Part of a small language model's weights: tied embeddings, 4796 steps.
MLP neurons of a small language model. Each row is named by its layer, matrix (gate and up: input weights) and neuron, and shows model dimensions 128-255. Each number is 128 + 24 x the weight over its row's rms, rounded and kept within 0 to 255. Numbers have three digits each. A neuron's up and down rows have the sign that makes its largest values positive.
A block is one neuron, or neurons of one layer that tend to fire together. Before each block is what it responds to, as a language model described it from the Wikipedia text at the highest values.

Description: Year digits and place names. Tokens that complete a year or place name in factual text: year digits (19·9·4, 201·4) and states, countries, cities (California, Virginia, Kansas, Pakistan).
L6.gate49:093142183094176140109110143144119135131176107108088126170106115133128115155131142132103130114145103108106105109107130153118114157129153144161120093112142151099122133089156130115124084118183173100109139115126114092076127106115072147118147131131104121133108166092115136116068133118164118127132127135124098128203116121137150140176136142156111153131184175134105139114099132155101156099144
L6.up49:162126165107105148112118112135176143132131147113132123157114146124107106112181140135166128137127091144108112173145110122088160142153134159160149101095127166142045165100133114147142136130160115101121124125160109139131120092135171117124137108117136088091123159105095134130143119137081112151093125126118119108127112108126177142141136126159092166121168115141114166112145116110112178098096
L6.gate95:113139130120116098101146090149118173132101158100070156122131120119127146124076147126098135146144110131113071156112091116111121150127091115130155068133141132100144121119097083129141096159114140136132148143153130120134127165094110145126088128141103075138143173166121116116106127132176137167106116183125126110170116093186155149140125141157137115143190137112070120155156117116111166115125
L6.up95:118098135105131156128150125118138129129109103110113148106101134102066130127096135164070124101186117092093129164123148156119103124124114061137178113155085113117109121091116113110120099143133097158139183117147078122120136116125130140063112111062159103177118165119130150122122108100176125147126137178106108126149114098116163142128113110138096144119134105109123133140158132133140140171103
L6.gate162:109155104118114135166133111135148116131100086109143103148150100097119137146154112119112108137146150110153110074150129135132122127136161097104151131113098118141153160125141148121138143160109079169111116126107137168124095117118134104160101131121138099108129127107150147138147096118165130135109140155133109092158154094176124141125136106142116135158168113113097166114136097126147173129111
L6.up162:141122171117132119119123128067132123166122137164147148131115112146111134162121107095096124138136092115148134126131098092109166108105086127094151116120095100147141156096129122142109131114127074148105107167145132148105087124111115148131072111164162146144136082063133169161121095138137106134145111154145138135148110115127144162111128094128116155127091155104125107132124130089131135149129
L6.gate461:115123137120165109150131062113111082154129127096139140119159117130116076130157180123075161163122111152124123100129094076112134118110153168134126159157135120129108128098159131152116152120114130117162141158112138121135112101130089112138131155122141123117116133146157118118129099125149122140147147131104097165077095074109126078111129150139173117143183111147133156139115122140135127128135
L6.up461:118101153091111121120085136142102114147187070146135139145117126113125133125146151137142067140088126131151079100134165121094149108128164102103149086124098131141134139104110144143118090136120118119154126169123148181173134153129123132136135136119131144108127120134124122113135177117115139132148164144164142090184155138118153154105120121185154116121101096102124131132120117156128176125147
L6.gate473:106149141115130133178139123138093105141104093103108137135075182153127123114177107119135138137146077134126165134107115159126119121092183156116125111121116154129112117116134093153133167143191107117141167155171124147103125161112127126111155138125131158118116141115112122093121118090155118134134182099080110095130104119141138108108132164161091160138215115096099132144131126130125185130125
L6.up473:103122122147172156105137103186097146135129150125116110115141093128114159108122129082089101151105069135092116158178090120109111141121154103153131148160157130140103134077145169132130117122072114177122108166128147073109122129138154117148127122100131115159166105179159095185151167150121139124137098169107106124141120109154154087153127139096143143123125130101123138097115110111122141139099
L6.gate502:119158127149123124183148130166156113133131098135117117134106123117137106142157072107141075133160131153129144099106152097089147094131156171150129127124131115127158101114137138135125134182096106100127139165144155147081112122117165137130148103147130151144101173093141150106128146132135125139162110120087114097175126096088131126120120137126093139137190146081159142129140127108126135129135
L6.up502:166075116139143133099142121126176146120108114134087108141106134077138109089153091098114118122116097130131125143165118134121144125125164139134135174119142125124136122098133178164097113142083135110145127113127158123136123109104117180121119125127138146097122111149187115129165120135137111124084122162105108072211116118153150148123090128106089109112120128132092142148137107127116153092101
L6.gate694:107162131134108184133122147082142152181094137084076140110129124129124107142152119106084120154198100093132104106122130135140148105118142111131147152123124086108135109167123143162160106128144160169113155109124110119109106081098129160128071095092103098108151100105148145132119157111179098141152113141133128108141132106132153094135122127168127198128166118131141134168124126106151150146117
L6.up694:125128186081128114125125142152128085124124130097117112133109144113166120147140121127139119126162113151132167107116130096139125150125137077166182107133101106123122139099140115117126125152161099114081128103132104153144128138136066111110113154160141124113149124152137123173131147103143157148098151161136084111123144141174125185172096124165128150121140176127081099160133107112129194169118
L6.gate701:108136150129154108134156142105176132129113115124113092138115134110122132117106229142158120125105156137127114136140153189106152134128120104138106129169118131168160144131173136102125195128122113110164145095114109110143058105186124129140148157147129133068164110109126118088140140121122126112102159144164123121135123120118142143123115137163113134167129177134171123153105153165163110129145
L6.up701:154144149119104132120126102096122111127123158141176086130142099145074130124128143102151077154141139155104127129085090136098139174108164142114141144150117138085124153141113153139124102120133132141150093125106146164122089148140100090132136147140172105104110089154129151131165186107142149095154108145123135133103108129152105128111195100136140124099125091117173109166131120136115121106084

Description: List separator punctuation. Commas, semicolons and table pipes that end a clause or list item (H; A; H, physical, social,), plus occasional word-ending suffixes like -ly, -est.
L3.gate44:173183194122103119116118139188133155134107100097157104148141155097100097149170120126132125148142175183136104149122091133118097109145139147109065128150087086142109129141093107127151125148130130144146165113152072146123099118114146117111096134130149114159145122137146148141140144144143099159112131117121150146103120086143145100092137118131136169161134056131135141146150163138162143090113
L3.up44:146116069169106132149158123168134115115103099161130105139107125141086119103092131155162139117075133143145146139110073100075116145110128115126109127128145109103106152091150132136133113093135092114135083123117139140122087099139155170135147122160142092117119117140135154168116111136130153145088137119122096162095159120153141132120155124089171072107101131168098130118118148176108083089155
L3.gate144:106161113139149144123154161144130121100149116129118135124107124154110135155132133099124136134130120098120154143096100102120133154086092130112081156153134122090132155106167128092126131123127140124091124106140151134141108095091103161079111100159135126148094119144121147130107126107135102117123104140147146137152124162129106150139123123110125085162116084151155116143166149129087103086124
L3.up144:123098117150135076090148094129121126146117104132148130121092100111079071125130136110139145149145108093132093143110124103107089120125076132137134117116152129147133148119129127120157125109211096178125125173116126150122122115133120175142114121130127136134154141097124136146080116080159106079144138136125084117137119090143132127138129192127134117127129118132109151093128170132144186088132
L3.gate275:127107130140130111096173125133119154095117130114118123125148146133113137091139131166096140134141139136114149161143134106118113141153153119147116131102124103168154152127134067098151168116151124176156151145155116151100116118144158142148092126127136127105140133152149132144101137135133166160142126112091128078113138141146121130164161155130110124090105142139171123106149110134129125115086
L3.up275:101111093131122108092109112154141128152104101123166081116127143150087080134155130156146136126142132124127096121137142143101161137073137148132130118145152157134170138133167156098116131106093152109123092151180167139153111163129176139136154168176151153117112136121179157130148160141137141112134114113117124148117102087147151129148100155121127158129125092141085144156118154134115135180135
L3.gate537:120161086129116107104196068140148080175157083124126140134146080170122112154100147187108120117131135177154101111141110140134149129109141099111076128140113162127101144186142105172134116135092135165128139197099109111138103103147149125136106151116130147114126133131095119108083141150121144093144108149121175117100160137072090114110133123132108153093130138135130094149128158124162160098109
L3.up537:143132109101155103120110154155168109148120122112155133149147186172105149116140134129127133118115142138118149144115147155132097108117151092134146119105113138115170176123128140168143099100120129158154154122166142129185148114151157162152128129127174180140135131131122127142082092085113120128124122160108138109157129173136153101126091111113123125117153157143124144164110183149094117186129

Description: Closing parenthesis. Closing parenthesis tokens ending a short parenthetical, often acronyms, country codes or years, as in (BRN), (LD), (1985), (ASD).
L3.gate58:098121154119123111078160149109129146153103106116111115108094138109106103144195165114187153118184153094122155151136133123144112147118143131134124106160129118105136131137112121129123127158094120152140141143123137155177110138144120156122125104141101156117143111136153128157093091148107135187164156135144135139119198126121157112139106135108115117122098095117124146153112179096114182131105
L3.up58:102148110115146149122163155090129109094183162097169115097113120137112118121158137125082117114131123136133121127118105123121121177109141122112107122120177150088092160130127121129122111113081125125147132175086119168187101102142162122103138179156140085114112127145108147156100110129113151110128147149134155112142158164125127105162143135119139083170114110128154132084126146094132157114179
L3.gate231:144116130087148127120142137120117152142144084125169123145136128149107084143136149124103076110144154147117120116169146097111139142180148161108101119127112145085134139087125118121155101156107076107174125150149130147114129099120146117119121148166109138127130131109116161115130092159176117145138135137118127149095148119169178157161099069140116141155153122141121158142152144124105144124141
L3.up231:109113098141113164123113142148147115151101165150098110132145132133105136131190152110120116158160137094122194136118150152126118174105120129124152114133155134146128122142150141131115129140082091149089107168127112092121123156105102126148116116113102139095126135160173144140103105108164132138121134147111176119144158160121117138120131117104160103124118168118150121167036120116099122156175
L3.gate612:077113151127143128105133147118131138130155127114104165143122085163161125163159102113132128098174123125079124118120141149104130158106096123138120113141156091129106121170106147153138143099095101122150135092169090179154126118105141144102095095102104104093098133117158133077121080110113168108132143166119098107120154160129112129090129149130128123130136117121118165124126119114138153135153
L3.up612:120120138105115145134126157177102157069106115102162171154080109153097090163155119146134095104131102123115115151136143141136133166147154115095139142158133112140119137104150122072139096145117139177063157108164110155138132137102131143139127117104123146132130116100179127126118118125162113129141107166105122142120127115138134152105114134123134091088151126132096171121122188140120095119143
L3.gate668:103121097093159143092157140149117097131127111077126124119116138127128128109175151151184122112156157140108129179119105151108078157107146125108171145130125161123127145099156079128113112152111130167161129124140144113135093126098124131111094122157141133136087110137183136102117130124163147175120164128112129119117150077097143116105116133123105114104059093151144123141120146103129134105102
L3.up668:143094099101156112095147107153110133131150113099145125107129150100129087150159138129137131146105150090101176138119143087097084122116151078099092109097121117096110121122126129128135097178140170107133106102106119135126108102138104170144099112123137128150123082152121117153077091169128102096144118125136127182130126152154149141123116135121105124138077153117093138139127135086109135105155

Description: Semicolon list separators. Semicolons separating items in tabular lists, such as chart positions, scores, names or Bible verses, and between prose clauses; sometimes "but".
L2.gate87:128112139149161100164100112128148109129137133111127132166081137136145110122150141106146116146133087070128126110088136132127159117149154133098126175159173094131100102114131131156108094115129090096104117174137109103085110099124101166181129102116119129089169134171118149101150163110132149101120139127143097098141104129126104142181133142116119121119128110091120145094121099109170110137145
L2.up87:129112106125175117083148149103126155097061152141158140111111138092093138155144130122132143121143143135158148139116160125151152151129120157107073116112106121123150120156111142107095108152180115167120099137137134142112139164160123145150159158124158153120155135133072149138140135105077159135107085156096128178103094116187119130131138075132111113132145133171127143102077129120125131114104
L2.gate398:109130111105136118131172159096128140145143097130162120134088170154174110096138133133149152144156176166089171154171095114110153123164094163150119137135067142169134138140160164181104140091096148150149135141095125132131134104129116129097105146096167152072165109095132131117090129108099146158156114115147127121108148145147098118152111145112140134141103084143112157125125103130115148171087
L2.up398:102096134144137147109109181126138100163102075143131148140102114154154132127156120136117094150137119137152123120109138129119107157108107109144122102133103115133091111135186117128078095139096131149140136095118115131130163093164155128097100143123129114104148115131195146101137159153134123112123136113139131103116059114142151097139127141139090123162136145132129101079154101068123105123115

Description: Closing parenthesis tokens. Closing parenthesis tokens, often fused with a comma or period, that end a parenthetical: native-script names in lists, abbreviations, units, stat figures.
L2.gate622:154180116136123126127150131137137131121106125111162109164123186133140137144162119108156116131173123134140179112155113140088084136137097142120073113126127074145167105101089103161142081195121146115138127159093102151118088169116178131109125104180130163146097112111183143131122191152122148142125119129114130159152128126098142122094102122087121138107162158157144127118143153153113079183126
L2.up622:092090121171105102062063145127130093134105107099127149113111116134120106168125128154175137115105139117149154115107142113128138122143109133146077147115099122123150172087108123152116128107112122130129135096147099126140091153140105120152085067097133147093167098170134153083101123162133125117118143151125150141119138114107123159102103113125120119099140127170144171092129132078133148150117
L2.gate689:110099138105116082130116140125155104115118114111153143110121149171170107124100132080146098126144148093093151077139140104138155180100138148123130146120183129160113104132123141137158156097110163154141110116143127150133132132159135157148119124116108116080153133129118142142112130061104121129135115111153147118170132129158116145136122106105142171198175112128163114152115142156082106157120
L2.up689:155156108144117148164137147161152153145098084113144092128101139157098120105120119088121127130121058153123112149137091167117135124110079165100098124168143137148112146075129111120138063157152143115133107156141122091134131116173148130149189126136109120096092120134131151165121143138137140131115128143100132118122123074126131124095111112081125118104123143087108136136143117140068106131162

Description: Closing brackets after names. Closing parentheses after a bracketed note on a person's name in lists and results tables, e.g. 鈴木 寛), (SIN), (season 4); also name-piece and coordinate tokens like Sar, N.
L6.gate86:124130145158111127142134153119133151145171134111091149092132113145105136112135119131144123146168123122139163140108102106089104151105138114139109175087125150134124132129125174081128142113164123146158157161118104132111157128123144170161168107069123125167197134149136145150130154107154144135116155190109144132137155137113131097109102130113114123093148147124089187124157112146114160085108
L6.up86:178103139162131144118168104144139105135113126142098191143143127157142089111161120108158158121146130150112122125088150102090139124120125119104146112135119199132132165182148156152146118127143113186147118127134166157197108132120126146108134113125109111092094141111127101151091095112110112138139122105128110127149131166123140170098135158131088110112143127172146150150058093144135135132091
L6.gate171:117116136098187124107129140144141135124129142130109168110131117161117087147094113091190112138108140142132173155108122104127148112102149120112105170083120136084161122119135149146143110139080187129160137107166132094104134124126119158116136139148108146127122122105149143148107151159136133174157091117124137108105118137140167150067105119084081118117109141112124178145089141155118096103144
L6.up171:077175139104137132136185172129125103147124111142093081158091117111147125086111112121122115129140108133115145094102124130133133156140160136072109128130163142114133122125111088113122139115138131098111116107162102149118103127142148144085162121112105111112147170130139120147127128138135117166129116091129089135134091118130116163141151062100106135162128157140117118115114131133097135119115
L6.gate206:159164103151124087133106120113122156083122117086116123106064126129108107122133089111158129106115133156138131143089146144106121157117106178132141103137113126115119125092117139180179117154140148134129141153143120151127130162193137144122113107142106181132130139118136137132094101131158145112109110113152148169133123121131163093084130099137138175112127165124136138153139162110112138137102
L6.up206:132127181114065125138157118118145141155130125107117131152094113124143144109094076141152121107102122152158141102118146118092139106132141100112081126146169133132140133167150146135140161140157116119117138144160109141113122136164148149141131079134081137126147092118090188092110125144086078159151119122151157139123151093112078131125092160175111133118115087100109123175113152150100135128125
L6.gate394:096176092075128143157139111149124139088126123154111155118127113091072140134099123121158156126155109119099121128127089124114111121123090113131147130131117123144161164152153155084159121140136095160182128156086152139143111071128154178142110156138111112112087102152140158138080138110142108167140106106101107109176125079090153117128148125144142094148100158157114169103143124100130111130107
L6.up394:109136143118168143155133104115114104129082140143133178171113127123145101140144138153130104151111100158056134170141136149152109123150159150077112085088137144139136145060116130106083140125119144152157138141147133107077116152155134146093185140093110152113107160134116135088124109104107131121134117116121124133145120128125163175177165144148146147163146105138139128117125144125105148089169
L6.gate406:090094144136146150140095144159166111149110126140114176139116160117113126129089130078146129141124122104090123170139119111116141154162125112111109132093125135148145104156120151115142115154108144139168120114124141155126106096149109169110139148120097122116078092137109106137107164148068176133141150160161157124116138083155153114136117132166125129109107162124139126110112149088124124157160
L6.up406:130102124118119149139131143143135193166116099131138160131119146154129118120124152173172159176150167100110158142141142127120090158134111152120102150154071161102092085147151146147159135143117115081145133087101115120073090148124161126131127126119116142064131143132128144120072134132132107142162098117134139151156140140131151130118101103097109112117054102129148154139110123134117090138145
L6.gate552:104134129144154150114083212149124122119108147116104151076125129135117144137101093126131127168098121152169145116109099119129117129123139135081105152150124142146173135136163142112109101145168126103161114135154174143166120161154162135127115096113128143125115124161100154138080103108153175134138114110145064140127165162124116160154110157124100134118122130068111151109121115140151095171178
L6.up552:136141100129095125100135146150099148155153129098074105121118158164108121088119105150141116170144155121129151163096097110075115124152128115129116134150095180113098104143148200083102104109146142163114134102084186122159111200142155140156124137125114101121170124158151123136161142134138144137118149137151124125101106123130093132129125100102150099144126093126158129106169125101083084173124
L6.gate592:110135116112147095160105144136142111157101101146104141082084124139141096107119126115153151122113120121129132147138116096142150143120185112107157111091102122103118121092125096143167083086120129126122110185115062167160139137118120159120118113122138145092114133103146099122109181161099103106118102104166118134112114109091126127157105153127097134128082125078160100135119124113155105151173
L6.up592:137100159089171153098207134164139137116119152163110150130113134113162102124145168135108093078113155124154120106104141153086126128148141123083134155118100150096118112194113177096115078118162127088144146142126110118147102108085123119132104134112135150112175125125172144131099104134153136100094069137128119127166163123144117115172111135073106142139124143132098113080109156159075122172169
L6.gate608:155122159122116162135131137128111082078099128114099153119081186133096155146127115163127120139142129107144134122136106143177126138147170099098098153174115137167084142114105141110122142155168113158125132113132125147154104088128136128138152128094138138149105134158128145130132118139115110111122170145088126153096131122153113173148128159143172146102131112149096149158090107153084177139125
L6.up608:108106181125139108144085116145163116119101128135116125139129132147170123157139128101182103123110168109094135143119122157148168100138097149120114127113115117144129141095117120138156152146095140095129119098174125104144119108170156135137103116121153136154113148159117166097115108142097111107132104159109116117151123146113103150157083135115087167107090144111146143121115086124114134179107

Description: High digits ending numbers. Single digit tokens 5–9 that end a multi-digit number, usually a year's last digit or a table figure, e.g. 196|7, 4:4|9, 2,35|7.
L3.gate43:125135101118107090129130088088156076150120125108126160142132138103115135150141192117133133129113169127147158158161140132140132152100145117125112130105132152146098124154145131156105133090126102167143152133107067104108135115074116146072143139093124122130151123142138110102145104125159120117130133109148090129098149152160137133087156134096136082097105156146118119149145079115129098123148
L3.up43:157163116100121130137112133121127111114111113140146152161128150153137119101161116095128128145139105154131124159116113128104132100159110144096157174113116143127131121137128187120126102122121105171149124151126135142159082119147078167115127141171154141115152167145144107091152136117171138152083130101113112098132107145153116106104090119149119120099097164109118137123127145127089153124074
L3.gate154:151121137124109104114081058134114099132132163102126154119133116125135110093094144122096141124144140132120081112099162141118138119077134094140133105140137120159180166108130107143146138129074156155131154110128073109142096106128093132091105128119145113135163122102107114076131185093132141152130104121108112103076121145103116113132134129112079155111119096130146147128138122110158143195102
L3.up154:143134161132119103185090131160104090159106118079134113129128159116124124142142138173163097117154123109119111096102138072120129133164117146155133085135146153113147118099130098176107132159097093128144186127101140128140116130130129135130103107108108103120170115152120146133149109135151158115120123164126145105108124089141109142114117123153114148080114152129134138139170097141096128130139
L3.gate533:115154111158070117126130112121107051117120118146131120133075137149169087158145136120126128122160119123111138099135126131076100132151116113113181122132138153129116152120125133146180154104116150109140147133128110076096092108125180116120143102109145141164136161138144129104151147153118057167125092151140163106125110171160084117132103115152109145126179075121131125145140140148136125172117
L3.up533:114115119117129140109115090136119105138158102121133155114135158123152074129108135103104126112125136109169135110131132146123087113142128088135151108134123150138124179112150112142138132126117182119136149144108144069124103091071131119114064123116122110109110130138098155092114157119094079165135168163120191120149121115124140111129105116159129116125103139097167160128124112098136149144121
L3.gate699:108131132086084096107095137121125137137120124116195156120126172153163129149158148128097146123164128090080118128148078152055093093132094133145132132141098133151145131102143131120158147116102170095110158119137115079152109120078135136159135138126108152159111128169106167119135150133171139142138114107116162107154190086125110168151122126157133117130124121163137160164113142129136168134119
L3.up699:126125176138146122168085092126160147123104091115116117159102113178150121158150137133097112106123122126105132140094115146140103096181152120095178113133081165113151137077147146115105080106131125164120109116126092174120098132139140110108113114089128130084123133125119148071131111115125112135141117133084156126160148134152132148089103164139133087090142124145121149125118140124145097148143

Description: Punctuation after names. Commas, semicolons and closing parentheses right after a proper name or short code, e.g. "Lafayette," "(HUN)", "H; A;".
L6.gate101:156087133148127095152126121133104139126140107123118150094128138147142099172168152142117112091189115115114108124152101110177123117121109206111140107125147129149118131179107125156121095118164155142141186135098139127119105104088128105142101155143111115153121120098112160130053069108140123117180168132109142099143129134151138111146122151083124105084098144113122129149129163110129156128101
L6.up101:103195154104112083118116137164141099154130122146118101140119142100113144103120159129105103123168123132114138115141157080142106142137136124132108130149151152133124144140100138131090136161124148146187144096134135122084103131139141112120106148146146108078146113111102103142117143120075082082129123136127145171122123111100140092105184114095123091143119063145113109123134163096133165139119
L6.gate133:153157122181156165129131137142122098155110136093109138140062076149102094116129113103151076103146122132168135151175132135149136140152124101107119120130125133107144107135151143144127144125136070125176146135144125130108119102116116141122154174188115128150097146130122144108102166174163148067128127152089129143141120099171106120166147096137095096136085155121156112140127135076155068114130
L6.up133:168166172123112148128129145107076106120098132152163120138071143158154079100091190156102110083128126083143141120103148114140120111142125165139083087100092188096179113172119108129142140145137150098126109087061140137133136115119119148158116099137134108081128145175102138113111103110123101100107174084138135092116144117140125126151129152097109123124136124133137173121132135165082115117166
L6.gate139:150119125144118169130139186122135197095081121124162102090119102128143114145098107103121146141120131127097110113110124123189107155167082160104105115123162098150134126175137130183133160168129164119077131105138150138123102141164148092162103090148155078126132109098148156110124074137110147075155109103110103123133091113171099156130114117112106135117123124142135161127147126128106105149161
L6.up139:082091152112120116131116157131107156085087121138141124141089095102126105128112139077107136123148100085146170098112097125139097125142078149128087153180142132119084153109128137111160161141172152095124136163135176137130133147112143088134097139151153163140125117133110151112170123076133142135132129133100123136167115148175122119174138113084129160162133062129171138128134141106148108137110
L6.gate293:168166143061127109155141145129122125098119128106117145062137089120118118120084176122111103140177112131143132103149136112090107110112176129106104144179121093116139138094133118110134087158137133135129121140132129083167111114113154098101131118131143131163129101149107164149113098123068146149141139154123156141110131125144137124148141135131099136132117158105173113101118114135131147133140
L6.up293:143159150123171131129133107144110108113108069146183129110100173152089075136129172178139094141131150120156144143148138105140120154126146160105131143129090136099105146160148132129114140135123129136162139160138149100145096117127138169144128099123116181170057115179146169126120097103126139136129156119130144154129136116122139105122124123097138126106089104160105155136119162162117150103084
L6.gate372:150141138137122078126120088101154139127106074140155144140125181170141117115131148143154134086125111134140081127108134128120180107152109139129115162129089133115122131107139096131169164105118108135135127174071141087116106105132152122155134097176143145120143142141118124162148131133153137138094150131135156073138107175138136081137090137123074146152124148129139149072148127130129121158145
L6.up372:112107131111137117097125116066139150180155118131140124096121122169139124139165137109148123116123137144148119143122082127090139172151150116118129105157102147139102112112153081129151140121106131144118129168131124121086149066142101148119134140124119103122163167140109141149124117080160120164099141148141153101181176137137108158098127104143179158119120089081107141156112088110129151141084
L6.gate546:128143101133138144149115116096146135163150071140101142147155149145101143138182101140114164117150148132150142133146140152090140107091143189098171133155106132098123101108148166129114093154143163150135161179153127116160141082114168167165127126130128117135124155153139136115124102122142131154137147123113148082107148138109099094131154083152104123162172127120092092108096128130128173120117
L6.up546:121166093115127102143119151143105126175112129105118121145103152094097122118072145122112105116141118134123129111109071124171093142146119091131122115165165059132126122120111127143113137159144140108115117112093120137124135059144126144135073117113111132141174117068130129099175058151119152112158113123115132122133107112089140130125116150160140113148146079123149103153162125147120162129154
L6.gate654:106101159105148163095137078141105171100105098123170176144099114100137111144109127121140106102115119112131136145125130100128114150124107114115106130115103107154102118121097197116112152156125082118132150186131107139084132137135133161136118083166116128142093127122111117133115121145121133130176113154122134084098091136117132098105137114142085127084124078055115120141099112091148121114109
L6.up654:127167114104108111139163118143124138162147083128094117098108148127174087156149150148158126156128172135130098114145126119081058147140102127154110144113157127115120115065123124104114069132132136124127164127079117143143180103095103100115068124114160125112151093096120136089120118164126096155110150148147146154152151120104126092108121091074101132156074129130138161167134155162105130130094
L6.gate693:117118144112134124132157143151125160107087151100099153081107129177144103146124160139124127129149147136175128166119139091206079135127122105130105103135136124113100134160101137148175130173150113121162161122099109116173118122068114190129097109098098106121101150136120127132092104125144145139116158123114122113145157137100121141105122136173122096086113139091174128136140129125118106097147
L6.up693:135158151099135168108144143136082083057078176097095121110082124122138135145134112146107133104145091112126176165125125169170114118121143094126136105113127126140135143172128095127143103146133103093187117138130133124157102151142110124162129128093159162114102082176123136136126088142124139115096136104137112108155112131118116089114140131148130168089115136133122126142102123099160064140110

Description: Final digit of years. The last digit of four-digit years in dates, such as 2017 in "May 18, 2017" or 1949 in a birth date, occasionally other long numbers.
L2.gate138:082102183124139081131152112131144074104173112122107177126145086118101110163090167181149138108136094096112135161122117100132112111112156121113134115126139142155108129141140159152137141121121147148147127130146151106135168107147112126109089092125100093089148108148129122119124131103158120105092163094113106139103109114108138128145110126144128152127130151131176165089122130120135136141137
L2.up138:143172079179170175107107083145118130118149134098096114157103145149076104130100124163116120139153093143137134140128118100095128129143120132114166119106115130117166142138146155131096140123158127118152134132113117137104153117103106154093130154125107171096124137144126147088097145159108133147098157069125108116141139136147119128167135117123090055119112116124100066157151122146124164156176
L2.gate302:132176121122167095100132085179168153150138078060149138148136115113122105126151115082099114120081113125162120124133116134051089094100123200119124111122135147135150115113121133124115138133120154141103145136123124147121114155109121111127123095139120086126137099140123149155152128108087138158150127123118166090098120070111146134130136140133110128153130096121157129143101156093118103107136
L2.up302:149125065150143103146095107146110110123144156087143115145049103122153102141131117152150140146142124125116106136120104114138141118146164121133187159140144133124116146100162145124108169097143099120127143133163074152128115142127125144111134124116142132151081128138138144150108140158117103112109116163126136154088112124187101084135133185082123107102130143144097133110129118146145154170149